config.yaml
num_key_value_heads: 2
intermediate_size: 576
vocab_size: 2048
norm_eps: 1e-05
positions: "rope"
bias: "all"
init_std_o: 0.0342
init_std_up: 0.0342
init_std_down: 0.0
optimizer: "muon_variant"
learning_rate: 0.00533
lr_mult_down: 1.5
decay_shape: "linear"
batch_tokens: 16384
max_steps: 14240
MLP neurons of a small language model. Each row is named by its layer, matrix (up: input weights) and neuron, and shows model dimensions 16-143. Each number is 50 + 12 x the weight over its row's rms, rounded and kept within 0 to 99.
A block is one neuron, or neurons of one layer that tend to fire together. After each block is what it responds to, as a language model described it from the Wikipedia text at the highest values.

L7.up82:36 45 31 44 35 16 39 42 41 45 60 50 52 58 32 43 62 46 50 32 45 60 56 46 57 69 35 62 55 72 41 49 64 50 59 33 62 42 52 56 49 50 41 61 33 57 77 58 46 50 32 32 74 44 40 40 31 49 56 38 36 60 41 55 36 49 56 69 73 50 74 43 58 61 43 46 49 45 70 72 28 74 41 36 70 40 46 56 59 38 36 51 42 40 56 53 35 37 54 43 62 38 42 67 46 54 57 55 71 48 26 56 32 53 52 75 43 39 48 51 44 56 61 53 63 48 41 45
L7.up175:60 47 48 51 70 50 60 32 52 56 41 59 38 43 43 32 65 50 48 57 58 47 61 53 46 59 33 39 60 42 40 55 69 55 54 66 50 38 58 55 55 58 48 52 60 39 47 34 58 50 34 59 72 50 62 48 42 39 48 64 44 51 44 38 79 46 45 53 61 54 47 68 25 31 55 49 53 35 73 29 57 36 43 51 68 64 53 62 42 55 44 76 75 62 49 49 54 55 52 63 48 49 33 59 68 54 41 30 34 46 67 60 41 74 38 38 33 47 31 56 34 40 40 38 50 46 53 42
L7.up204:38 46 21 87 59 56 47 26 60 50 43 55 37 55 22 27 70 63 33 42 50 43 48 47 54 29 53 56 35 60 74 38 60 58 52 63 62 62 73 41 57 52 50 67 59 33 42 29 30 48 40 47 55 43 26 35 36 59 46 72 30 36 45 47 52 48 55 47 65 49 48 50 47 42 55 62 36 54 54 72 45 39 73 63 78 49 33 57 63 35 61 58 61 55 60 40 41 45 32 55 46 48 44 37 42 63 53 44 41 62 50 67 64 67 50 43 41 41 56 32 48 72 30 41 51 36 48 47
L7.up309:62 49 43 65 29 54 39 40 59 47 65 57 34 72 44 41 64 56 38 56 19 28 42 55 44 34 47 33 44 52 57 60 53 50 62 51 54 58 52 47 59 39 59 60 59 43 55 44 54 33 59 48 47 60 57 31 60 56 63 52 30 35 29 41 60 53 53 60 63 56 47 48 58 58 53 54 52 37 49 30 32 47 60 65 61 60 70 46 40 37 53 92 53 29 61 53 34 18 24 41 37 35 43 42 54 72 51 53 68 66 65 34 59 59 67 51 38 36 53 53 56 37 32 45 53 47 80 55
L7.up313:39 57 45 53 63 26 48 60 72 52 55 58 35 45 40 57 64 46 52 40 59 53 48 63 39 63 35 76 49 69 36 61 50 40 56 47 68 53 36 44 36 59 48 49 47 50 32 43 36 50 54 48 50 53 67 47 49 44 55 78 68 58 76 61 43 63 31 51 31 34 69 62 69 24 37 28 49 60 59 55 35 50 43 67 71 34 64 64 38 46 42 61 49 55 57 35 32 44 69 59 23 36 60 52 57 61 39 44 39 52 60 56 36 62 59 34 54 47 69 28 48 63 28 61 52 59 54 40
L7.up403:46 59 39 49 36 43 35 48 33 56 53 38 55 54 28 49 69 66 58 51 28 50 41 42 75 70 38 53 56 68 53 48 38 68 77 51 58 37 21 62 37 64 40 67 20 40 54 40 42 49 49 40 74 39 38 47 36 39 51 56 70 47 55 47 63 46 33 38 58 59 55 35 57 48 57 55 51 50 42 47 60 33 51 50 78 34 44 43 39 32 58 37 33 66 70 65 66 45 45 66 55 64 31 47 70 52 54 39 53 37 77 36 47 48 70 51 66 33 59 49 58 52 39 56 36 49 69 51
L7.up513:74 48 38 51 68 46 48 11 50 60 49 43 49 49 29 40 61 56 69 58 45 36 53 30 39 46 44 70 51 74 38 67 66 37 54 55 47 58 52 45 34 54 49 56 32 39 26 42 30 46 58 52 53 43 45 45 43 46 49 62 65 55 69 42 50 25 50 41 53 52 57 47 57 28 48 45 46 45 50 39 41 52 52 37 56 53 65 53 51 43 59 39 51 57 50 66 60 25 28 46 51 43 44 57 61 60 41 52 35 45 63 53 39 77 46 55 35 29 37 37 45 57 52 44 52 52 50 35
L7.up568:47 51 25 43 49 42 56 38 46 48 65 61 61 54 31 36 77 56 48 62 53 39 29 37 44 39 46 88 46 67 39 41 56 51 49 63 65 39 46 58 61 51 43 54 30 48 58 55 66 50 36 42 66 52 32 28 24 41 48 66 59 54 45 57 56 45 53 31 75 58 56 52 40 38 40 39 53 39 36 56 44 52 35 35 69 36 51 63 56 43 47 63 55 43 54 63 38 31 43 52 37 42 49 67 67 90 61 45 47 36 73 47 42 48 45 62 39 26 44 41 51 53 38 56 42 45 57 34
Responds to: Final word-piece that completes a person's given name or surname, often a first name before a surname, or a middle initial's period, as in Alf-red, Ed-ward, Kev-in, John C. Breckinridge.

L6.up202:55 39 31 53 40 46 43 55 38 60 41 55 60 47 56 66 42 28 71 65 47 55 56 62 52 72 41 59 57 48 50 36 34 67 53 52 38 42 62 56 59 73 58 60 55 40 57 37 56 42 60 48 44 63 35 63 64 70 89 43 41 37 61 61 51 50 53 66 33 37 49 27 65 36 46 43 48 49 38 46 60 50 34 45 52 37 52 65 42 51 30 31 36 41 65 61 27 66 47 48 49 48 23 45 47 61 34 60 49 41 46 56 35 64 57 67 25 82 46 43 51 59 66 47 71 42 40 49
Responds to: Short word-internal pieces of words split into several tokens, firing mid-word, such as ed in Preceded/precedent, la in Philadelphia, iv in civil.

L6.up17:46 71 41 48 28 53 56 51 65 58 59 57 54 52 46 39 70 58 53 56 24 53 44 55 44 41 64 54 71 60 46 27 52 52 46 57 58 31 50 53 47 43 46 43 77 43 64 53 59 77 52 63 58 53 39 40 24 44 51 49 37 58 51 56 68 54 72 42 65 49 57 46 40 71 49 55 65 40 54 52 30 50 33 38 53 41 55 48 28 29 42 60 59 51 62 64 53 34 48 39 31 35 63 58 49 59 67 37 71 51 63 53 60 58 45 51 56 60 61 60 39 53 61 83 76 58 48 68
Responds to: Final word-piece that completes a name split into pieces, mostly places and teams, e.g. Chica-go, Los Ange-les, Philadelph-ia, Athle-tic.

L3.up11:54 37 47 24 66 19 52 54 38 48 44 43 65 36 42 39 51 36 53 40 58 51 30 53 49 54 47 67 32 58 56 58 30 58 64 48 46 78 57 51 52 53 42 64 56 44 61 57 35 53 64 70 61 50 53 62 38 62 55 37 54 60 58 61 33 72 69 45 72 42 40 52 46 51 73 65 58 30 39 46 55 43 29 60 58 47 51 66 68 41 71 40 66 33 26 66 42 44 69 45 55 23 47 37 76 52 35 61 58 41 43 34 42 44 30 60 36 63 53 39 53 34 31 52 39 73 41 47
L3.up163:21 45 53 47 46 54 53 68 44 49 75 39 47 28 46 49 59 47 81 51 55 47 64 17 55 42 48 61 66 64 46 49 57 33 35 68 69 40 65 51 59 71 49 32 36 54 67 53 45 62 46 41 61 43 54 61 57 73 52 48 42 69 51 62 45 33 61 68 47 19 44 38 42 46 45 61 52 23 54 57 33 44 46 22 50 40 54 30 48 49 44 61 49 33 50 50 34 45 46 52 45 49 40 56 59 47 42 53 65 67 71 49 43 34 71 56 42 63 53 55 57 40 40 41 41 47 63 51
L3.up190:33 41 50 41 38 42 56 47 41 44 41 48 21 51 42 32 43 45 43 35 52 44 70 68 42 27 57 29 73 72 33 64 54 60 44 49 54 61 73 63 52 61 47 53 60 57 53 64 35 40 50 35 64 60 79 51 43 39 62 53 73 48 49 68 41 50 62 54 68 41 61 52 48 31 55 45 57 23 56 44 39 44 40 64 61 22 36 33 68 63 71 53 58 45 47 63 51 51 33 42 44 44 42 53 40 36 66 42 61 50 59 59 18 41 51 55 45 54 55 46 25 53 34 59 48 57 71 69
L3.up200:62 36 49 44 27 42 52 47 36 50 38 34 61 41 47 36 50 49 60 39 55 43 59 43 60 50 52 43 53 59 40 67 48 36 36 61 59 62 59 46 58 54 41 60 56 35 42 32 39 41 38 66 74 63 50 58 62 77 46 49 46 58 59 42 66 56 29 79 36 44 51 63 58 53 54 42 58 20 40 55 31 58 51 54 62 24 21 56 40 51 30 43 46 21 35 53 57 32 21 65 41 56 65 47 48 48 43 46 62 53 50 36 41 53 58 40 40 40 73 51 51 61 44 52 49 63 65 74
L3.up264:23 45 32 58 50 69 63 67 36 68 46 63 59 59 73 50 45 44 59 39 42 78 68 60 51 63 42 58 67 84 24 45 35 43 59 44 37 50 61 36 39 45 33 56 30 32 43 59 49 43 45 70 55 38 42 57 39 48 59 52 43 39 38 35 56 52 46 44 41 47 53 64 47 44 38 68 47 28 34 54 50 71 28 74 47 38 57 58 56 78 65 34 51 19 52 47 58 40 51 35 30 46 39 45 41 52 54 44 40 47 49 43 40 47 57 49 46 48 51 49 26 50 60 53 39 46 50 50
L3.up268:34 54 36 42 79 49 60 38 71 55 44 44 39 44 64 66 47 54 76 27 74 40 53 56 48 76 45 42 53 76 30 84 39 55 66 62 63 53 54 57 52 35 61 71 67 40 44 38 45 45 41 45 34 61 46 57 54 37 53 50 38 42 55 53 33 43 53 61 52 41 57 64 60 69 50 61 35 40 50 38 44 43 46 29 60 29 54 41 47 64 43 35 56 43 33 46 36 37 49 24 57 35 28 44 44 55 49 59 44 48 42 62 57 39 36 38 53 70 34 59 44 58 48 46 50 53 58 47
L3.up492:56 39 43 44 62 58 46 55 50 51 54 46 49 40 50 48 35 46 36 39 48 71 71 73 59 51 32 68 51 57 30 27 43 41 55 61 66 56 65 45 60 39 64 71 46 43 62 51 47 47 41 37 66 47 49 29 50 68 50 52 60 30 41 31 54 33 49 84 49 45 46 57 58 49 36 48 61 47 40 56 57 40 46 48 73 39 50 74 70 65 41 29 44 32 50 63 41 29 60 68 43 59 51 26 38 73 45 48 60 43 46 47 32 47 39 35 40 33 43 24 41 58 62 57 57 62 55 49
L3.up563:50 71 61 33 36 61 61 57 37 52 61 69 57 57 64 40 62 41 33 24 45 45 43 55 56 72 68 39 53 59 46 49 53 51 51 71 24 36 66 30 41 51 34 49 46 64 77 44 66 46 54 44 53 60 23 37 65 49 46 27 49 48 56 43 31 53 43 67 36 63 48 54 77 44 44 59 61 40 54 59 64 44 56 57 59 57 37 48 45 64 42 46 48 27 41 25 37 46 60 47 52 59 48 31 47 45 28 43 56 45 39 68 47 62 42 59 43 53 71 67 40 52 42 57 75 39 61 72
Responds to: Fires on the token right after a lone capital letter, mostly the period of an initial in names (William H., C. H.), sometimes a word's second piece (Ed-ward, Bho-sle).

L7.up111:42 41 54 71 32 52 41 56 43 76 36 36 53 35 39 61 54 43 53 62 43 47 48 64 63 50 47 39 37 57 41 51 57 52 52 64 48 32 36 34 44 45 54 49 66 61 63 58 72 46 34 41 87 71 48 51 50 58 66 43 57 56 34 45 40 54 60 42 54 33 59 67 67 71 49 51 30 39 54 48 55 66 31 43 14 50 78 46 52 49 40 54 46 60 36 68 45 56 42 44 15 42 52 56 57 61 53 43 71 67 51 51 35 39 56 56 50 48 33 55 57 58 45 38 26 58 53 54
L7.up115:63 44 49 53 44 56 53 46 51 54 60 51 55 53 40 58 64 54 61 39 50 36 57 53 55 58 55 55 36 43 42 57 39 64 54 49 41 36 77 45 39 31 41 54 32 57 60 44 61 62 55 55 70 26 70 60 52 35 60 59 40 70 56 57 55 50 43 36 58 56 47 31 50 47 64 43 63 34 58 70 49 52 72 41 33 59 37 63 33 35 38 47 54 34 78 38 51 66 49 53 52 39 36 51 47 47 55 76 62 33 34 41 37 60 49 36 60 62 46 68 39 46 38 72 47 55 55 39
L7.up132:54 39 23 54 50 53 57 52 48 52 47 33 66 71 45 48 54 51 52 36 58 53 40 51 40 39 50 66 48 54 40 30 66 44 51 74 63 66 51 56 75 28 43 52 56 27 55 27 62 43 56 60 57 55 18 71 57 25 55 51 43 44 44 52 42 44 50 51 59 44 37 60 52 48 40 59 35 29 57 35 48 39 36 65 38 61 30 71 46 62 44 54 62 67 40 67 32 36 33 62 52 57 56 42 29 72 64 37 38 59 51 49 48 76 50 44 56 61 72 74 52 53 39 68 51 44 38 30
L7.up239:45 53 45 52 47 53 54 49 44 47 32 45 57 40 28 41 73 40 54 50 52 43 24 68 48 72 43 48 55 56 45 26 58 52 50 41 52 55 54 68 42 56 35 26 49 48 55 43 61 40 57 80 52 36 45 78 53 51 43 46 53 50 46 50 66 43 45 37 46 58 48 58 62 55 33 24 56 36 62 67 60 52 60 33 38 57 32 35 47 58 27 79 40 51 80 32 43 54 41 38 34 53 45 43 54 61 74 53 37 73 56 57 24 59 59 71 34 59 58 61 49 48 26 58 47 32 44 48
L7.up287:80 40 61 54 51 65 50 37 40 54 52 35 51 61 46 54 55 43 79 60 79 33 50 27 55 52 37 59 45 20 56 52 51 49 47 58 45 37 38 42 63 50 64 40 53 65 73 52 59 39 51 83 52 60 48 48 47 38 63 54 25 64 35 38 61 51 51 38 43 59 31 57 45 51 52 40 46 52 53 45 37 47 36 45 29 60 36 45 45 52 49 51 46 47 28 55 22 63 37 48 31 35 60 43 45 51 60 49 73 63 54 40 45 42 48 52 45 52 59 43 53 38 43 30 56 49 46 72
L7.up333:62 62 51 80 59 62 33 66 58 54 58 54 70 40 44 49 58 60 54 62 37 38 37 54 50 63 37 61 57 46 29 61 62 42 32 35 63 27 29 57 62 26 53 55 25 39 35 63 64 52 48 41 60 48 39 53 52 48 57 59 44 50 39 43 47 69 45 45 52 39 48 27 69 74 25 34 49 67 58 58 34 46 65 55 42 58 53 48 45 65 57 58 41 69 49 76 45 42 38 46 47 55 54 66 56 38 51 68 56 58 57 51 42 53 53 68 35 58 40 62 44 71 28 54 60 33 38 54
L7.up347:45 66 42 51 49 64 48 35 39 53 54 54 56 50 43 45 60 42 54 51 43 67 47 45 49 52 40 36 51 61 59 38 46 59 51 39 47 36 40 61 48 65 79 44 62 70 55 63 62 35 33 64 56 27 56 30 50 52 49 69 44 42 57 45 41 76 40 51 78 49 60 55 55 74 57 58 75 46 47 60 43 65 45 56 48 40 66 50 52 44 34 51 68 43 56 41 21 54 49 49 62 57 62 43 59 83 64 38 51 64 27 48 39 47 44 32 39 31 55 67 29 45 18 56 83 42 69 64
L7.up500:47 51 61 64 48 44 46 57 39 46 59 55 52 52 55 39 65 22 54 71 60 54 36 43 40 53 34 38 64 43 54 53 61 35 67 39 41 57 37 40 68 41 65 75 51 33 74 41 76 61 63 51 44 49 46 30 21 67 73 50 38 64 59 66 44 56 33 53 65 70 37 49 50 56 38 32 62 55 50 51 41 32 47 46 51 61 45 68 24 34 30 59 47 58 61 39 40 54 44 34 43 47 69 68 35 65 65 34 32 50 61 49 56 48 54 57 58 51 52 72 59 37 44 41 24 56 47 42
Responds to: A separate final "s" or other ending piece that closes a split word, often plurals or names, such as Padre-s, Massachusett-s, Canadien-s.

L7.up131:38 39 57 76 48 58 41 40 54 46 56 62 42 41 38 53 53 45 54 42 51 45 53 56 49 44 42 60 50 47 52 64 65 44 40 40 36 58 32 61 31 64 51 41 63 69 45 30 49 29 51 54 43 56 52 73 59 71 48 40 20 66 45 28 31 45 39 36 64 51 43 50 32 53 29 61 78 36 31 53 57 65 47 60 57 44 38 48 50 53 31 47 50 41 26 51 42 43 51 57 65 83 61 36 33 44 23 59 83 64 63 68 54 41 43 58 53 46 51 52 34 69 58 60 27 53 53 55
L7.up150:48 51 49 59 50 71 55 34 57 59 62 47 58 29 40 58 41 32 47 66 56 37 62 49 36 39 65 30 50 74 55 77 51 75 51 54 29 43 44 55 45 58 52 44 27 42 59 47 66 50 46 47 51 52 61 51 79 68 58 68 40 47 64 36 51 47 54 42 65 85 49 44 59 44 56 66 30 30 50 51 49 43 49 37 49 36 33 33 66 47 74 43 35 63 52 40 52 66 44 77 65 64 59 81 36 39 71 54 47 51 53 45 64 60 54 46 32 52 35 43 51 55 37 45 49 36 63 56
L7.up173:26 49 59 48 52 44 50 36 71 64 74 38 32 37 40 39 56 62 70 40 27 62 51 49 41 45 47 48 59 64 39 23 48 55 68 65 70 66 59 48 55 47 41 63 68 53 44 67 32 42 66 66 41 58 45 49 64 54 35 49 37 67 55 35 49 37 44 71 47 46 36 50 43 46 35 51 49 44 39 74 51 54 52 67 31 53 71 40 61 45 65 54 71 44 49 39 72 47 51 58 56 51 50 41 49 28 41 53 55 50 35 43 39 38 44 45 43 73 41 60 58 30 32 50 64 46 44 33
L7.up179:55 63 37 67 65 40 44 64 60 58 44 64 66 74 70 74 53 38 55 22 55 52 41 43 42 44 49 45 34 44 46 61 47 55 44 33 40 66 55 61 41 57 60 33 40 50 26 39 49 50 57 56 51 46 40 30 45 71 70 27 42 58 36 29 65 52 67 65 56 64 51 63 62 33 54 28 41 37 47 28 49 29 42 50 69 50 56 71 62 55 49 37 59 39 53 33 53 41 59 41 29 35 35 54 32 40 17 58 48 46 44 35 64 54 51 44 40 56 30 69 48 61 54 36 57 57 48 54
L7.up320:34 29 43 55 50 75 59 55 43 43 69 53 42 45 29 53 70 43 47 29 53 48 60 58 45 51 51 53 57 54 61 52 44 73 39 43 42 79 45 53 54 40 37 51 43 39 52 42 48 57 58 55 45 52 34 63 68 26 55 47 34 45 57 51 38 40 50 46 59 31 50 40 44 61 47 44 60 65 68 29 63 49 54 35 51 65 55 81 33 31 67 56 50 36 48 72 52 48 53 50 38 31 56 64 43 57 33 49 51 42 70 28 61 70 63 57 50 44 67 28 28 51 45 53 45 33 66 57
L7.up427:25 48 41 49 36 58 41 61 40 64 57 26 46 51 46 45 67 52 55 59 41 54 38 66 72 56 54 44 56 45 47 38 46 35 47 37 43 51 48 55 40 49 37 51 43 38 62 44 42 74 54 45 40 48 75 61 50 41 34 43 44 54 31 43 47 52 57 47 54 59 34 44 42 39 52 69 65 58 52 37 62 63 55 42 52 43 19 59 18 30 23 62 43 67 50 61 39 70 54 71 60 23 58 49 53 49 33 53 59 45 36 52 56 38 43 68 48 33 73 45 45 45 44 48 53 63 47 26
L7.up504:46 61 68 51 58 60 56 41 73 50 62 28 34 35 56 53 65 63 56 53 48 49 51 60 52 39 60 47 70 62 09 62 62 57 57 35 50 42 57 54 40 51 50 55 59 44 59 52 30 53 46 47 49 62 71 43 62 49 43 67 20 44 45 40 57 38 73 59 61 36 46 71 48 52 55 48 48 22 45 60 51 48 51 24 39 49 56 53 50 48 48 59 47 41 57 61 50 70 71 55 61 34 72 72 45 39 35 49 33 54 33 31 40 38 37 53 40 60 51 47 22 65 61 49 66 33 32 60
L7.up522:44 32 74 66 54 53 53 60 40 59 65 52 75 18 38 52 55 45 43 43 51 58 79 56 57 36 36 48 50 29 52 58 40 56 55 58 68 52 40 55 30 68 56 68 55 48 54 38 47 42 53 57 40 62 54 46 45 66 61 48 21 40 52 57 61 52 38 46 58 35 40 60 62 45 54 35 45 20 58 44 41 39 28 48 52 55 54 51 49 55 76 66 46 75 53 54 49 65 40 47 47 61 71 54 43 46 49 52 52 31 37 39 60 45 62 54 34 20 42 62 30 70 48 48 79 44 61 43
Responds to: Second or later word-piece fragments inside split words, strongest for "te" after "pro" (protect, protection, protectorate), also "fe" (Professor), "or" (According), "ing" (occurring).

L3.up40:62 63 41 72 49 61 43 38 40 54 57 51 78 34 62 49 38 39 58 37 49 35 50 34 54 37 20 64 61 67 44 34 43 38 45 49 57 65 43 49 61 52 28 55 30 45 43 44 65 39 37 57 44 43 43 51 54 41 59 52 28 68 61 46 34 44 52 46 57 57 52 36 35 54 27 40 49 37 52 68 34 44 57 44 44 58 48 46 41 52 71 56 87 52 43 60 66 60 50 62 32 47 42 55 34 49 50 77 54 63 51 38 76 53 67 74 44 46 50 49 71 47 57 57 33 49 23 32
L3.up44:45 46 59 55 47 39 45 11 63 38 34 53 71 73 40 51 61 61 41 49 66 36 66 61 41 50 42 61 53 85 29 46 48 53 57 69 71 54 53 33 44 55 42 51 52 53 49 38 54 48 50 45 29 48 35 39 53 78 42 46 46 76 35 47 38 66 35 77 69 64 41 39 37 52 48 55 52 52 39 43 52 45 61 70 51 58 48 45 40 49 54 47 57 55 49 52 50 47 21 47 42 28 46 41 85 17 53 40 47 74 63 47 37 50 50 56 51 49 54 60 56 47 48 44 52 35 56 37
L3.up255:44 42 47 60 63 47 45 54 50 26 46 55 32 71 40 45 31 43 73 60 64 43 81 47 38 30 52 61 57 60 33 47 45 57 39 49 58 62 44 46 44 64 13 39 47 61 24 49 59 39 37 52 58 50 21 51 52 57 52 31 62 55 49 58 45 33 53 41 66 54 34 44 66 39 44 62 45 39 37 42 49 38 51 33 53 51 36 56 49 36 77 60 54 38 24 36 37 31 64 66 41 65 45 42 34 56 48 64 35 48 49 42 38 37 43 63 46 41 48 61 54 66 66 40 56 62 53 56
L3.up296:45 28 62 63 28 67 36 62 39 38 46 56 47 40 58 41 42 54 37 45 58 43 45 40 48 51 60 48 61 43 51 43 53 60 50 54 54 46 66 66 47 48 38 65 28 53 56 39 46 55 39 51 54 48 44 46 76 61 46 31 73 38 65 40 58 60 38 44 55 43 45 44 41 39 52 52 38 38 37 37 20 79 55 53 73 44 43 46 23 52 81 39 45 54 50 49 58 26 46 44 39 49 67 73 53 59 59 55 41 73 50 50 40 49 31 52 32 80 47 52 36 59 22 37 41 44 43 55
L3.up345:31 52 51 69 42 40 47 50 30 56 49 60 78 51 52 36 50 66 41 49 49 57 71 38 32 56 45 65 50 63 55 43 41 62 50 50 62 69 28 58 72 58 31 47 40 70 50 48 42 35 39 55 55 32 37 44 47 66 67 37 47 68 41 45 57 50 80 36 57 50 53 74 45 32 48 55 36 32 30 51 47 35 19 47 55 43 45 56 62 53 84 62 43 52 59 66 61 33 35 58 50 50 46 52 41 62 50 62 65 64 50 54 63 49 42 48 46 56 33 55 49 42 47 52 74 42 58 67
L3.up370:46 55 35 75 40 63 52 43 32 28 62 58 69 67 61 35 63 58 44 41 36 50 64 80 46 41 52 47 58 46 50 52 25 64 72 27 36 63 64 39 48 69 50 22 50 62 57 57 43 56 43 64 43 41 38 51 49 54 42 51 58 48 45 43 41 65 34 40 47 64 52 51 40 54 27 42 53 41 46 37 36 40 43 48 44 53 42 34 48 54 69 49 50 49 55 54 49 60 48 65 41 34 64 41 61 52 63 33 46 57 42 24 53 47 52 50 66 70 22 51 48 58 48 31 59 49 77 42
L3.up557:35 58 48 50 48 49 57 35 39 45 59 48 60 37 51 56 63 53 50 60 55 48 45 48 30 57 63 47 56 55 52 44 46 68 71 32 55 75 53 55 45 59 29 67 33 54 50 31 31 62 53 61 45 43 58 64 65 42 47 60 77 63 54 36 51 55 44 58 19 35 52 55 23 60 54 57 63 61 48 49 26 59 36 45 42 45 47 25 64 54 43 45 36 71 53 54 58 46 46 57 50 40 66 41 54 36 45 42 43 44 32 35 78 38 51 48 35 63 49 55 44 66 43 41 52 57 65 41
L3.up573:45 34 60 59 28 30 65 37 44 54 44 67 49 53 58 39 48 53 48 46 44 41 52 58 31 25 37 63 60 34 57 62 49 49 59 48 54 27 60 85 43 51 60 40 55 77 57 52 38 60 35 51 49 61 59 13 62 48 55 37 55 27 60 67 40 35 28 54 35 48 48 67 39 61 45 59 52 38 52 39 37 42 44 59 57 50 48 25 35 45 62 51 54 66 64 58 74 29 36 64 56 59 43 68 50 23 64 52 49 48 50 45 42 53 62 62 38 57 47 41 32 68 42 33 51 66 52 62
Responds to: Short middle pieces of words split into several tokens, strongest on "le" in Te-le-phone, Te-le-vision, Te-le-mundo; also pa-t-terns, Pla-n-ner.